config = dict(
    d_model=768,
    activation='gelu',
    norm='layernorm',
    rope_fraction=1.0,
    init='uniform',
    beta1=0.95,
    schedule='wsd',
    decay_shape='linear',
    seq_len=1024,
    train_tokens=994100000,
)
MLP neurons of a small language model. Each row is named by its layer, matrix (up: input weights) and neuron, and shows model dimensions 256-447. Each number is 128 + 32 x the weight over its row's rms, rounded and kept within 0 to 255. Numbers have three digits each.
A block is one neuron, or neurons of one layer that tend to fire together. After each block is what it responds to, as a language model described it from the Wikipedia text at the highest values.

L7.up190:123118105077123125114148133117051145148098139157086162090152102163117202166093112138103120148132084133085113145072088182136108157081113116115110156104069134095190100099120147144159148132075151143128133174113156149148085101145112139099119128133138096174113163139089142142140146173095135122103108121105174116165177169140129140094169177151119177129126133114081179110133097145134095139194133137136120162077096150136135080121138155193150139120130144117122092083156129159113218113170201180130134099103141078121082145178130105165117112177096083113194101121141065164155096168105123141
L7.up430:140149092127137116080146120099137116142104081132097156163101112123119144155135161123044116226125100090097119172136089120133098173108118183153105084108144189199080124110097141190096159198108127136141129150105122126118114108171134192175137119128129127177078143129050165140156159142104059141168124109148144124140156161147166097205109114208131140119162127129082131133148139175078097140144153084099147151141106136087131190139157094075075077122181189111181156110115203102108137136166077119136102177110127079106108178102180176043108095116089127082151107083102130116102136144230123127
L7.up1357:091100093094147186151120100113096117122074130073104151124063126149114117088137114160058080142093094122132117148143076097149044103099119162163074139120078132159165135076165103166103176078153109154096116154158157151149097135105149083088151201160149175193152119164141114142135145144125159142119119140146173132116185151138080126135189125147108135131093102092032180146075126164160143155076158182131157092152075153137070149093134113099100165093095153102148107151114098151180113133122059056125107135126088092142078119135100180109079178157087149103170091126093125146129156127091123170
L7.up2835:146086075090159117123062158124135131163113082151151144151111063121211185101139148069120158170160088113071151150167152160189121214145150149124109155108134110073103089135126196111133164158139124113157175123172168125062091129100151110147100080173090074099105160107142186117119181111127132156161092067174113101130137124102111099147128165131129168125159115158176133132090159103132119141106101069154053116132122135143131076103157110110105155182169139182161023088098151116141110160102086150127149129117098105115073140134146108140129117168132144126166128150111068151133127128155160108
Responds to: Tokens right before an expected number, chiefly table pipes between scores, month names before dates, and to/since/and/commas before years.

L7.up894:124112135090115148181110143119159144137169112122104131146110171104128111188155165104065166097131117162189178115059152167090167187124166081067093151105161073116164120069058074084108148159162059123103241132103091154183111149159120103098162180090157160135092142168094092105112102121146113186135134102126123092072139115153146127098145146126100152150153138168110069125087157163160052109096123127119125122086124135144116143141132138115137128166169166109103112091144127117157128125123136087176138137076137177102168108183149054149108203140102137138099108145160056130114130150151165144
L7.up1517:127118115077101133110084118149083140156189117152132138112160157124140148126124174180136166170119103167124090169131122135118127146235114127147131117148112107137170065122124092142150144153061097133163194125115120118176118124078070133098165135127107086169117136148136101076163120106152118089152065141062108135199109140050094171144234109100098145117170130064109100108166118111118140130149060116078140113128114214178109130165122206157122066115157187064137133072107142138078094159105035119083206112165112074147124113131123085106132127157107105132131130113151136070163151105111152162
L7.up2281:075135151144138133114087141107161188163179081143124072199107137107113111133116141119119179119114108116072071032148083145144154145124173103158084187172145162123143106092137120145130109057084074163111093126113067119144103132121145135133000194148172084174128153164129121117151152099172139132188088131168119109160124157125103201077150150114069222112175108135081140150122141156158172070109133164112166107139130153112178169157147080084151125158111159104076083147183180144127112165070106131077142172166100081137148152120082107145145100196148103154128077103105137115185159120118148184
L7.up2904:117103177139139113110079155092123103158180126165089124156189171127093126107122145183196139145156111129113196133086119140150144094138076135122131170174146117112130126140198128154135126122089141123124133118087121141105161137126146120143155130077166172160059112106119151089080198103119167161120113105107139145081108135181123129147132139116089056093139175128133119174163078159146155114119121117089179113115132147174135150101093094082150125160161067117164171103123147126180138137131102087137086177132143105168110098146161113099178189133115140122096084119109138128138096057136134109
Responds to: Determiners and superlative or descriptive adjectives that open an appositive after a comma or dash, such as "the largest", "an important", "the most common".

L2.up158:120127082119097135086134128134124099122140147162104165130094106135074080159168132183178158158122141112206151143155089097120090082137152055180167120118157164150122138119073092143131121160095119144148141101087126108147118156113144180080136146092125146086110146097128147177114120177153163142155098148175102129149097131177164170121097153088111079093106107132129124145148081097176144109106149142155123199169116112088138189152129088092159121158142155111101154110185132079114128135188133156114167116110109153158091111172142129118138169125134141155158106156157114133160135114119131122
L2.up302:140103096150135073059120187158125171147104154130158138159143078114128080156191203191129153147154119126104114152149132147205117108084156108125091118159055164084210099160070115102182106201139110102119137139158155182128134122162113140097072170140140202133105138099138135147200102131124121107085162116179125163135140167121067114095124100112022141151120107097090173085095227077157130167145129206156162103140121118154187109127129133149104186128145120130157170134124088089173156087117111079165179155088183145110143129133177095204117159094107151130107177093145165158087157157096097118
L2.up519:113117125139159109218075134097126137104126153133161077087082096158136206144098093108167156077140110086089167233093139141116070193151144109178144158119113144161105157136072163081054112086144038132138143148112103065109157125133100147118122174095139133130129128136151171115107128130104101157105089109162113151117137126089123132104130090219158039150092114122144128089153176078138179068140107113105111131169153146157112109127105055062125078104157117075130126117090112139087168104185150055138112112098154162109125137178123153071174134065117151134124132109119130186184112136131163144
L2.up911:143136162094142136105036081189166142086096141153071126123185109127116087119123109100129117150152133131148132099167164124169152154165112134131067175105149113184155113090132125176134117142080137156091147107154196133138146134095147167153141164152119094078140166112123143086093186027177193159087134108093139126073063184137099108160119076080089094119151122129113106155114110192128130085050079116142113047141096136117110106121120119120109132161082170094105123144144110158094117067101079159161148141101106127121164130136118199098128123104181142165128081153121136181185139130140114165
L2.up921:161096126178119092126143071089122163119143089151103120123137186157032127093168126095120119113106132135158133088153137180140046102112154173183111154148047138054165109076140111174079146111147125117175165080124169053139209132183094139143084112137122125142133129097097122152104106130105167098129102182112122138091059159133092076126075149076127120131137075121089111108181147152103126172096152095085161142154073106089148099158103057142131160148154108109113140081126115162142121147107135118114111133105124138096127102114108149133118113177096076103119076069131129178140175109128154093
L2.up1038:139115107101152070095149164111153198131138157127116107102154055163137122100107135163134105139095198144121177160196137192161206078107124136177147167117126173118166144156102101161135158118138140103216120126131117123169103115106190186117127087103127106103126081143183126056072121123170116147116110173171120107152073187140118105072054125116103140099133074124068147142146167172113067116078137134110139116145121157094130184114140174175182104118123080191144155098065117106092123122111118130090128144096149156098149086161109154138142176111132138122115093105105138064145101160157137087
L2.up1122:140164103124120145090130120145174083139060154167136088198155136104102055111164117144116107086124139137132101128154095098142144205106141083105086186128170074128125088090155016147116162204107086109126088142108143109098078152096108090119153105093169115190146131079063157124198098142129160082116108138114080167129158136111129103063097152108073126146166123088098192126073132106075148184100130163157136150092132175139123127116169136110081103137132102169102071102108160107120109142133145103095087152097209075121135177145161055159106125151135130138165136136103126122160124176115173086
L2.up1247:089124172127115116150081175154102085087165115164139149162088113168101113152165111111099167133132202045108132101126117158131167085146163089113067111110160171165176136193103153115144168080179105120130117150148061129148151146129160153135155142127153132160127089140156132138132064116147152147145135105193100078106117181117028141113099144183134121098143106142124120097127117153157159131087129078158126065067183101140177169156122159163148178134171121146093131114107097113107095096077124130149090124173139113099056083139104151121141156100143094175032111145140125122109155145131123144
L2.up1511:134153102061166074158186114093140135087113170186109138165121136171128111076127154150124144157097157123158123121171125131084111130121120089136046156119076108115104113070101058143109177130149080100077092156042238105105115111092168149142130116161131157178096145073139133109130143128134155112130110165146154089197147129110100170086120159135073115120105195104115149177203143095124150115131130168131102159114121111160096063175148179135131131105133115122129135154093091121125164108151138133134132104146112158105113119149080130122135143144055169114119118084130077140132138149153196121
L2.up1604:166145094097161182101154112162140081143110122215110103221127172133110139133148135135150096145122165190165125117121066165129122189146146098222067101117148139135157098086080070152137105085099080097055136111181126130140084106139165123083145129133176108103130182134063127096124126117136175152105087086117071092131141135064138107188126166087124087178126148098083173125141130136141142184106114107121126184115144135105156144192119118158113160151128184163103137129183066086120174139111184142127132197108136135103150073148160085188146093182082173123142100096104086160091140122085197105
L2.up1828:051109163083165061145140155119126114139201101158150012148202048173127133099111111116134128106087144115125095195133170123145176131148164111126146165181150123052127081111171158165085149077121126090144054153132161123135111100079074139107104140108111098046079130122105072114077075148080135133178098168153198121063132119170119125140109123123169170123145121082087140090140140192135089193051105102139123112105150104121136137062120164163059161158121147104131178122063182175128106144142131114076103133153121136123165116139195165124108102175128101151142132104202127161161130144105131146
L2.up1941:101159110114113049124112136165124126118167177131102108158135138142185141136093087104137165157101145158145123037134154172209168125165155145168142137093122122157101153152111099134133097119104141103081105203206092101100157156137153117143148099075103144156144119112106085136146132111111152157112100151110135129083129158136093156094087037181118081124108143132120143100106124124125160110137062159166162096103150079110131140156170134123141138109155146067120102104166144132080137148095144128137082141166093142095129065143129160180039120179136175122151112161127099107101178140175159123
L2.up1957:120181127080110172133085124061069129165174068158150160142100104115157102194129133103143165186098132154163111173164120155161163119121112120131153109139208068138114155135077165143072176169069144138175095123152112118185145191110160107106126155172132141137089117124051130120168138103097114117182123125103112132098134073136168176075141080187112107105137072052134119135094134156074119111081130133179138129139127125098132087037142112083190145119089134181118134115107161134105100153130148126121125163132106103120087110164165062174083134141119118135122151080156139181069124101137150138
L2.up2068:155108177078134159184111105139093173140135086133078158135188101140148122127150183071142124121083117108156100125142143092110152101136116113129084118107128090080149160100117107109064122145134164157158119143127115140171113101120126140090157097095148138183075150131124102156102120187140151137083157156166142169097166133145074172104128125125124157131129106171132128133120179092104142125076083083121144105134205112135138101188087122092117191102071163161111148090120119120075106167110097135179187095137112124091134120216156092164132105195189147116127144175119162117126154149093151077
L2.up2803:170082112111100166069133151104146136152113135168074131078161125131093170146188130081194123144157160138152128158132167135126179188190140143073149190116111106180134174110117067157108072138091096144123133124055062091150131116130108076143152067130118117151093122100124122129131111175166177118156136045157124042156099132084099142161130136102126145127178118113087135116120136117112113087108130145097137152099142121118147083179022072127153124149125093129113149119176133048096116156095135127116105084125096110174093126105101164150161135155150117140111116106144148117164131166168137147
L2.up2913:035114164129129133135120146087087107146103068109155150159112158130105101100120104123142145142117117128179140106192127099127171102144165158131103105147145180196176113103125078123069181141109178089164147148143121178129137134183137176091175179189177157133089182060160123143134073162098158084123129089095140127122111036131150096161127098136135093173123121128165138168162152125211085168154109136142063120111069146089142146086146121125189152164066143141181138210071128136143137047134114149109137078148189108092114145141164179138106110123059095143118114093151080123138162132154168170
Responds to: Pipe separators after the first column name in Wikipedia table header rows, such as Party |, Pos |, Seed |, plus weak scattered word pieces.

L7.up14:106110140079177124098116096132084179114148101109143165143099146138140059162150156092060185156119123083125147147058182084141133127094142146127136109157185126160156196089221180139113133126143109146135121112119148090046140137173095146124093117093139133137117040154074106182125157149109112089125155113048127075147128149166101103136125123161135154091172109097127163130157166075103141147117052158093135182126096153140068214101144108097162107149135170088143190106116133154119154134145158097110148164072110132120117162177153088091152165112070138124124167164140104126134090179174165236
L7.up630:108127150100109144077191103225142166108156144120135141070152113163084110094103149090201135096140098137150167103132136109118102110109109176050085190122152118099117106128129156168141114200155142168101129101114214103126086085111126127141125121071188123158147128146138072165119088126131159143197169108160121124071087103171087145092142058101105158097155141174117110148120125147138096185114079159111077095171085100134124147065146171124102116104124184158112116062131057194118169123150066107139162145127093113162105146151128076096096135188116151111108094147085124068139117112121149138
L7.up880:214142108134180120164129078177053134168147125128138163099111118157134092159144114162056111132162120141111129123117153158149082119109086198145140128091213090092135118134132105104075165111104124149094103055159123176144124119137133089172070101142135101116200131147145172139133175152115112174153105111062136082184124120073187121120164066076148121100101118107125147155128115074154158083080105141134135080102109117113121167124192149114117182101232118114118111145141068165128098117182101035152142151131101150145130105090153182087176198110127221087135139151116133181148092182159107151
L7.up1385:128080123062171103105207087127109135106127109154129148085126178162146154136093171131095118129140122180092125103101154120087171175116157107155108118137112097134163083151088177086125085125165131155151086096157122106136063148149139148134102099158135080192175122089153097123070111104157123133094073121098156101109102164117129077115181104075136101103087098160138070165122091082064161096091068119130106069139140140109140152118193136118075043147102144152121124158183133168146112129185144154184125194103092127152097095118109154087197153180059133110117128132108133140117135124121104143
Responds to: Fires mostly on sentence-final periods in encyclopedic prose, also on the Dr or Mrs titles before surnames and on year digits (1931, 2019).

L2.up62:155170108136114136140100113112146140158117114117141122122120115093131064104144068133076121135148115255117138199101169078157161131071149089074159089148171134099159148121184101137135093116102136144134081164143147103145153157124146141107177145136134095120153155156075126100171161109110018079109099138154088171156114108124125124129140108121117090178130128090062152085103095145089174146132137151094149160108152132158135146134128144072141064081154105139083049151174137088175075095093126186133122172110159096126164141120078158096074135160159131140151142091136101149119130094135134112
L2.up106:081127119069102135085179119124167163154094115160140171066158107136161117121068120115118159141151107196132055153079142104122149073118121093098132149109119100146174172074136078160177100144127084168120125115104162120145090150161135106147138117160171152103150107171123136072142117071125149160094118132127086059143099113176097128113157167157115109112136130159143196160134079151113163163129077084105073155160130131125104118181153142122071145139105133127108103149076035090132183126137152143101141148091131096174184157195114142159202125101127119165158112122116170180154159135094127151
L2.up122:103166118090194190142160143121133124145115131091089120167166132137051120121059141162177107068183151126161139084134114146082107111136137102123131105071148148174190118094166091154181124051135113101096167122097158117166116123105057170121092093103107048137071161139134111119139129132090138140095193103062126142109141090115129108099154144083098103157137100151158092143200169139157135163158130097111125149152154109151134133141155121093106188081097191180122067141147141086095135161127080168168157011154177134123104061103070119184162163153159169148147125157222136067131153131213161159
L2.up493:141118099140152174123092071118162119148106135102115133160092133108154096142145131122162142141043140127124109111128110144137159123066171144137149082126179140107175112136128127130141124158068100141161099156095144079105098156135085120109122151078080120119106176141143102160095125113145191152084094098144087170136191121114112109164092128092098113087190165075138100127154177096156139101093139079161145167188114107158109118124159153124091096172133149181111175120144087174126109162105140197127066117083119132083131109107134098165122110151121131165101154138162170166133126186129100036
L2.up924:127127136080153139147125163135162135070110050146165170151119194175135150145111117113098125112162072114117060116128139164126146179126151078088176123043134154112106176151069098123152163105137100117121083118092073114186100105130057132135077135118070081119118211135202145090099098116096135120142135211115153132174120115173205132110106111106142111103071144125129097127115099138138153172111089168154095102150099157178180124117112147154089089170134128092100145116125091153183091124105147152090109142050140124067197155094139131152156120150149151148121138061111134106124112135118096111
L2.up986:104195109106091086135177122133124130145118081133139161114119128084116129115070109138084089088157144084156110134159162108081184116090106106126104103092114183180132138138088125171201140106112173058148138117127139139110131095096138075134141107043113126125134168094101137186185127086128157111131147096166140150122123148125131142145142113098105114098124122143149090142082118087077159192160092159080103118140132124082132122176128135114076151170089123158160130169159117104156161134133137184134114125151080112185115132101084086129172135184120128150156094102099135114096114096098096088
L2.up1042:114104118134069158149146126067107095190159073156178108067116175173139123154113136115076101113164131141122093145153120079080142142054130136127160086112159147129094094066079073154134146189154158074170091164109150150051093102096194170141121138103144200124111120130133160149134083106126129106109088129101175147097118145103086060090101146126112156113137117101105190138144225113174138151108204149085044176048092091213115110174144149172138113101123103147186101126116165090076182168100135162159102102169094080055122114117170126173137117090085151174105149124146134095149135154119078092
L2.up1742:103147114145094139096126107149106129113121115205120079103124105180159084189103105123137124141084124159159112103165184105200156111141150131152143131147113094111127150126178147094157091156055103183179081125117101086110129101110142151037132139109198095139102152184161173084130130047139151133130122187125140096142156127186156091117187128126130151148140143184088175120101140111122133136142099089150128183109206208066158131084109164134088164114127156166146124124106110140187153130094121118097159131123184062114152096133092075184152096182114154116156159109103144153176149128144141122
L2.up1817:074201183087151109047120164146156120138127062175120150141067152093128114118146117070115103162141161123173156167135137154112142169153122176097071150171131141109094098159113096160140090119096090092088069114060123160076141114166058138132153111130126118174129162147145125132156123087116118179105137136050125135160115097177140133115159153104107103148127133133127100121112124122083174145096128150150143169155135162150097139114105148187103038112120143194098122195135187124138119118151151226103099180085124162103144109122159167118126157172148130129180115188161146161115121176097156139
L2.up2224:130155153122107098121103165099130131104072094091143135111117095103103134097137112147124178055166114159090136159116141152103171089119130141132095130111155108168127093109083108114125121157132120113094066114158129131131117120071092146149156117098118107174109106085112185056162101112150159114087151127172088187168077116097168052119129085096180110146116125141068136117181153175153117151144084105139116144113114136118122106217111069149106109146151131177166102137142067100102059107106119140048155182212108060150092073120149141105135174109152143186158129163118122086151210128147135088
L2.up2326:135144120141095090120169121109100152143123134113152118158114122137137122106134117137118133093126136116125096135157091217132114125114181101133083095145162136107155094139156109170095184163170143189127129134115186233137146097110090144044124065119114103129145138136112154126095090115125164146108114113094128103131092099122102137127141107138164157111042117111164138066135131062144128158066104106074148138171127152137099089094170127024125170164106199158114159064116170138159106200151101168153167161184137095118156105156116047120167129111074120159107118104128099119152125103108142096
L2.up2330:110134116123126081196154143059147077141103099193139153115145149115153122146085139189196151120110166142120107100156104105119104139125098216181074150139159190085079078128177096135154106123158130109125143154088084086104167177146108086121179185174145188153136114149115114159139101100099087103061124140145095118114093164176084118129156170155152159159111150135094144100131202140155068210122090141060163130130127114075143169136160149058034111119111203150061168054126134134150158149178118184054144171095214121096186117171151147124145120140146034194176083147130075144124129127140120127
L2.up2532:111108120139096148093096130125143171086080099104115107119121162080133133130155146127134092176095150141195138104184141135115116137143160075176161140131080097078158156170145112225115186111124118132158104197157096099128140137159141180113142180192139121153161134236111167154111107065141079153159041110086117075095194125142062121133112095097119141137105173123125135140081155146136080092111102116146124130131101108135152059179111109094112138125129155165176164088125158103153189140101133121105152087116091128068159123147155103128132139119130142160120124033142138169110087139069122133
L2.up2673:178076100109109127122105170122112116104097079149080157081134138072096116143121114123069148131104074125162105116088109080129177121084067116140092102153141129180133147124143161147113141141146128181147067092135148128128147165149065126105153148126122099153137140134158159100123070143105154109094167161133097162122153073102117111112111114065147105166096148144072142109133151146105109099186226111140115139094102172182111134198094142102142110122119157055124164116167176119144083136120116127151191148116148129154163114153121134160115138211083106139123084081134060103130098137180162116
L2.up2754:137145140170134109164080143182079069144041198195208114126124197122103073110103153141147141197133176067133092091159071130142121156091192130099139133151073094152097127100156114148104187141123099083119091080137198162047099117115132125152152132143085095169141179118101144123103140100103094136105128092201192123064137134159096127139122142152129034140121119167160111087116100136147189136152122124110089083103179139109154067152143098050077113140133104141142125143177131094144156130114146154133184145121155052038149061153134142125106130140137144172179099086144147116125149115154108131
L2.up2818:142140113118117102081108086162099167162127106145133174178124107145131183130111137098066122098128056057149157143143105104119143197076140155094164137148155152175124108150157078115098147142123185096133054147104152130121160136102122091155164092148147102187105158137148089146104146134171090102128176089116127140134170123136120088139139127099159085119168113121098230092175156071092134133201091157136093160146093173178134108163137115113093104099144112151117094067175141153185136096130138125103157058093110128175111120127122166122130095174136176148179129109196102095156119148066150121
Responds to: The word "of" after quantity or part words like many, some, several, one, half, majority, rest; also weakly in Maltese and Latin place-name fragments.

L6.up241:101166097079085145111156164173136137133085129152108169165133160029124126165090194076159107168106194088113148177146118162131136161124174198112131157107123188106149087104149170172132105143105120125162127129114109131140064125102099103094147126153120045098139137110159129189112111126148167129147128064170113071176107136159100121081131149061075140088106104078119073142184172166081143162161135097066118118092162171151071122144125130136100137139151255156147156122135165065161090151069129135179075093108164114184135128156153150072119161147114143142104139100161110120204141123099120112
Responds to: Fires on "of" after one, many, some, half (one of the, some of the), plus commas and table pipes after numbers or names.

L6.up2114:129206190141175121147141141163101131176169145123086140138097143148165100047112110148169086134120123129187136149135157118114147141129117142147108170129156137169163132103090089057134168118190149097145183090142143159035086086120161124075185108132161109137073099138149135160114144205073116225098130082157089115132150135059139148183123084157139119112165129171193163150105108126100154140104118125102106079133104177147081145042118140157111108098111166092110131109077144185136093111124162077107065080062097126085107132096124150185117175132089149108153169149099194083155127107163123165
Responds to: Middle digits inside four-digit years in dates (20'1'6, 20'0'9, 1'9'49), and periods or paragraph breaks ending factual sentences or sections.